From a checkpoint of a small transformer trained on Wikipedia.
Training: a variant of Adam for these matrices, 844M tokens, 6436 steps.
MLP neurons of a small language model. Each row is named by its layer, matrix (up: input weights) and neuron, and shows model dimensions 48-239. Each number is 128 + 32 x the weight over its row's rms, rounded and kept within 0 to 255. Numbers have three digits each.
After each neuron's rows, "fires in" lists the words (lower case) most often at its 100 highest values on Wikipedia text that the model never trained on. A number after a token or word is its count.

L12.up197:171092153151113146120147070151158081137113101127138124050187159140079174162161133096091076074148108125134165097144108127171072131182074156075126145176108150133159162122130131131137162123153118150144111122140086066118130128068162075119138138189146130153106105174119102164184119159115112144127141109195165127131157134129090144067148158109061098118120146161145093131159119158090116160163085109130106118113151139082175144115102151139142118147053145108156108091196128118181106110165124112117099128093125098150125130062184102142072146125131110049114104177179128115135158140140130141
fires in: "while" 30, "west" 7, "rest" 7, "best" 6, "wrote" 5

L12.up235:123107158167116189153109150058126138128150140153084121119202120125158120155141102159174062093157109092150109116135156069134100178157135102103130134132092115084076172147158104143144139102158131115136170147149113115169116107125131164089110138114134096149137165148204122124144114116116137136128130205120118161112111104147096086166139116120039111110146153118140106117129050142193159109138137110179074083192125153170139113116104123135136115101133084149128073187116179180235087114113137158137157153199148187112142121083212127115135156104135124118120104116166134147073101128150131055
fires in: "november" 23, "river" 10, "division" 10, "degree" 7, "red" 5

L8.up947:160097125117136140143129159133109094187165169074056101070131100154059157172136134140123069160129154115135183137107116041094111146133107101171113142145100180100173154176195100076131130147121177114150106118164121069125101106152158113113116147093142161116126176206152049128131142120163104156114132120213131124116087120169116125079181157125108112131120120194189080148113152136112093163164160054172085126139147137129114154046159120152135107086108180100111110087117132096129125108176146067138168114094135142119100118171178072175084146137153054123102161112169155131162149139131187115
fires in: "when" 34, "left" 13, "win" 12, "writing" 4, "written" 4, "where" 4

L8.up822:151098100114097133123146109017101158117124154126133109175113130128123103163137124076052158110135181139124108152113121176096155120104133100133129066153109123145115102137199177109097142095150149139132103151195152194160112120106144157185122152142124072099077091180163164156087084119135135093141091128073118167159075122066106085136118178126107141164136174130145081144098189134110118162072118132163102131210114133097111087077186152134126126127128092137167066227135123159169200131152171128132208084141112128104118127097107119121137114161133168084178102102099104162137168126063119142
fires in: "life" 26, "with" 11, "pacific" 8, "classification" 7

L12.up242:091095138112142104144094122110122108142129104120182097170172131123125067087130192112142059156172158113138116118148084096106100088079193030108121148120114149167136098146116101146135127122153114107172092165134145127116096164151156116134105160142139114094139065087169156152148074152166098157075128119104159115109199129020131148129136126092106118130187151158151117106110148135159133131216131053058122143152082166101135157150123111129127135147118105141145138155157088138104113125180093209108041161127163147136124140117129084132152144137164162134138121048104141135096158113097138049
fires in: "favela" 17, "following" 13, "favelas" 8, "university" 7, "forbes" 5, "professional" 5

L19.up958:094075132094123126188143137156138091145146185135152151135134159120130139125132131064151131134083190142167083149130191086139126118056112081124182147118125103145087152134129141100128140092092191108126102176113095093150096152086160192111088090174082132148132126154132119083069134079128145172171077109128123138117155128137092092133127135125122151147182202132120113060141106135161130087083097081112130059133143160089122117106134162080148109091117171070126136132126120099180063144109115109146090169117124180207148126109156117103100140141156125098159106187181094126162125120133130088
fires in: "she" 23, "after" 21, "however" 8, "to" 8, "before" 4

L15.up857:132070125135122143102186135119133102153168200108114147119114081148100151151139104075149103133161189124164181173103141030144129161099186170092150113164101122110108075144161111089177123143126139126132046089181154150114099123138159189140112084154109120082133143127096164077123117143149095154087178152134130110159167100073117106137142174127100140129134108108083105103113081063159168089072146079060156143182138116149123180118129144137124113201108079102158146160127154131163115152150123100173119151079186124128177063130203134107127131155112086089108129179152136125145172149153131118
fires in: "where" 35, "under" 19, "however" 16, "defeated" 4

L11.up34:066162153126022135168140103135125128114136116102138144071107148134144095167137154100137129093103137133127157122163117105189105181172164105100094132184101096156126158139163100123171159099109071098117141147173107130131139141042141108190107119111095123061118094125104186153094145113090089146143064178157149137105127135132113114113124093118132099136111160193115123155106098184114122058151154162118146100150056166092112140159115148160149131152157093085155130071115120151157152122182122123143164131121062170117155155091162127172123189126118080109135163095185134101137157101196156113
fires in: "april" 34, "anti" 8, "average" 6, "express" 5, "extended" 4

L15.up736:120105137133214113150169090133158154130109153118169160156179091166055106125146210163106108157091146090143159149172146157066118133192142107127128101148112136162154128126142159180143166149126044130123079053096100121103115087137109198124092129152172118122143119116040103112166070112173126110087118145075093140059183230110114098158147141133124125113165123120202052131102119109119159118137130133094051118118109124102141101129129120191127128167218163149140065154121089141146155130116145165118157129137139048109154087059107118080117130156104075135120114149166111149166117131169145134
fires in: "footballer" 16, "television" 15, "professional" 14, "attorney" 7

L8.up962:160140070086153087128128113106077163203063117140155165184126103130123143085116132100104164117143149086139111145115129086158093107141185157085108108129107114087119160116139124155098175133132059133189134065202113108208101087144213140157115143156129175142161061099132144108141127130139125080134154088094171133107163120096121136162147144133150091118200132109141126076096119115109116142137096089120113126159138119131144172149105136168125138108136177136132091193148144155092119083181117183133089167159137123092050142092148109169146147139146163115164046130109141138115139121109127098
fires in: "university" 32, "college" 11, "school" 10, "park" 4, "north" 4

L18.up601:128099189153136145121106113126105140094101101095180144135129143121082088165147123119128152149121102139154076169105136096141145185121167049156184186129138134101102133149145136107046158117099119143184052104087176160105147053068126162112123079141126159111133108148169149135086108144119115096115150181148149087096128176103155119148087114075113080149156127150165145131131137131122155155180155143083109105137117112126148156165123144115139156101160104095146173189112066156131154183159159132106180107130106136083159149117122142110137125187053105154128152065113029109127118117150156104
fires in: "to" 42, "not" 7, "town" 6, "in" 6

L8.up783:142144133139119148195116092082144144209148120147182117203126105169163096064163164097118140124090091117171196106115158126133164133162137139090184137112103099150104178095120098093089114089165104132141152082175104067121112109107120169163103071115177140139128109151141186121175126116109083157155073168134194152054061126095080163101111091130114132115106152132146083118088117055156066151129164176104144156157097125120113134135130139134129124102138122142071159110106156168171097109172160174114091157216148141115090131144197110083141124156131094164169079121115132192175147126136113161
fires in: "states" 40, "city" 32, "education" 4, "american" 4

L18.up988:123108156110177165157190143128069131141133125091156132131124115163125142098174115152152109140071159119104145088184166100100102131086175138163135098132131171093179137157139120142103126169039137114138171083087173101125119066151144154174071103206151137158119145135170134129114095189175201152127145109150078137088146159178093128115104103098110125149109135146125115139141062129123142120183055137172130145154112129126129151122131091037135157142193146056140056133108028133108114076166135096153137133133151115085135123213172121106123100158124132176143159140097052111134125114131132122
fires in: "not" 28, "continued" 5, "previously" 5, "contributed" 4, "cannot" 4, "president" 4

L19.up715:145110148146143130185164083143131121139192169190144078111112124097164119156162131173118142137051162114114184139063113116179111143142128121109088124152124129098113133157113102120085122014132149130104184142141109163158129179117150131176094168206191132127089092170110185134112155143131174111138160121118165164115133102120139041108111118115128129143103169128106089085147147108096085116133119119142124152161087166151118135079140130075156079072103155105151099124155105087149095163157189157115116142129129169191101117166138090138072172134138116134093147115120155099176096124119127058
fires in: "team" 21, "series" 9, "election" 9, "game" 6, "video" 5

L11.up119:177151135149125134162127119090109145154150138096109075107118097130127060128178123136096152210109171126162158156125103095096117069181138095146130187123147096149152102125202133115101144098173142142150135175170130073119074110103128188137087083156117162103120089154146179141117105110073114133182135139188160104123107129108132113147109141123105146090100127104125192162131143069164099110129183138131057162161108140148125150132190137070136113143107081085132118094159061130156147097119100112153119112133166161138173122182124134051141164111137108164112144088187052138098140142133123085
fires in: "people" 19, "these" 14, "police" 10, "two" 5, "chinese" 5

L8.up593:090134181099142096153166208070145133182106133112167076092152091135169127168137162119131128144118110132171163107159079155116178102098122076080084148114133146090116067135152094100010148160109138148127157078160108163126111137115117139174121143167062148091111085149190125192089106149202088170154099129114144120132057126111131144128129064159053113108152096142123125165131185111118096177112118143149111161175109105101132141068169126075133122107069074094122087135160131116137090173136100124140157094063162132089136161159109115191098176133156131102148117132084126109139149115188146107
fires in: "several" 18, "state" 16, "women" 14, "a" 9, "woman" 5

L11.up801:129108122088147093102144087073093117184117171125120139070108121120129099172142104155142141178126151093148175190107115076148122138152147100103169135158135156087093095122162124157083135146082075106138128169123060089134103144087160115077077098137107094136162156155170136146146143097102163126114156177146133120108132101167125111127134114101083138073063145133109081151133114122125159126145193135157116160137125136110156206154103076123145171143096093091127098112085125115092134179099090121169117112196112135183149114144209112155114157116130157104144193145191091157091138107192078088
fires in: "early" 39, "need" 5, "earned" 4, "needs" 4, "funded" 4, "elected" 4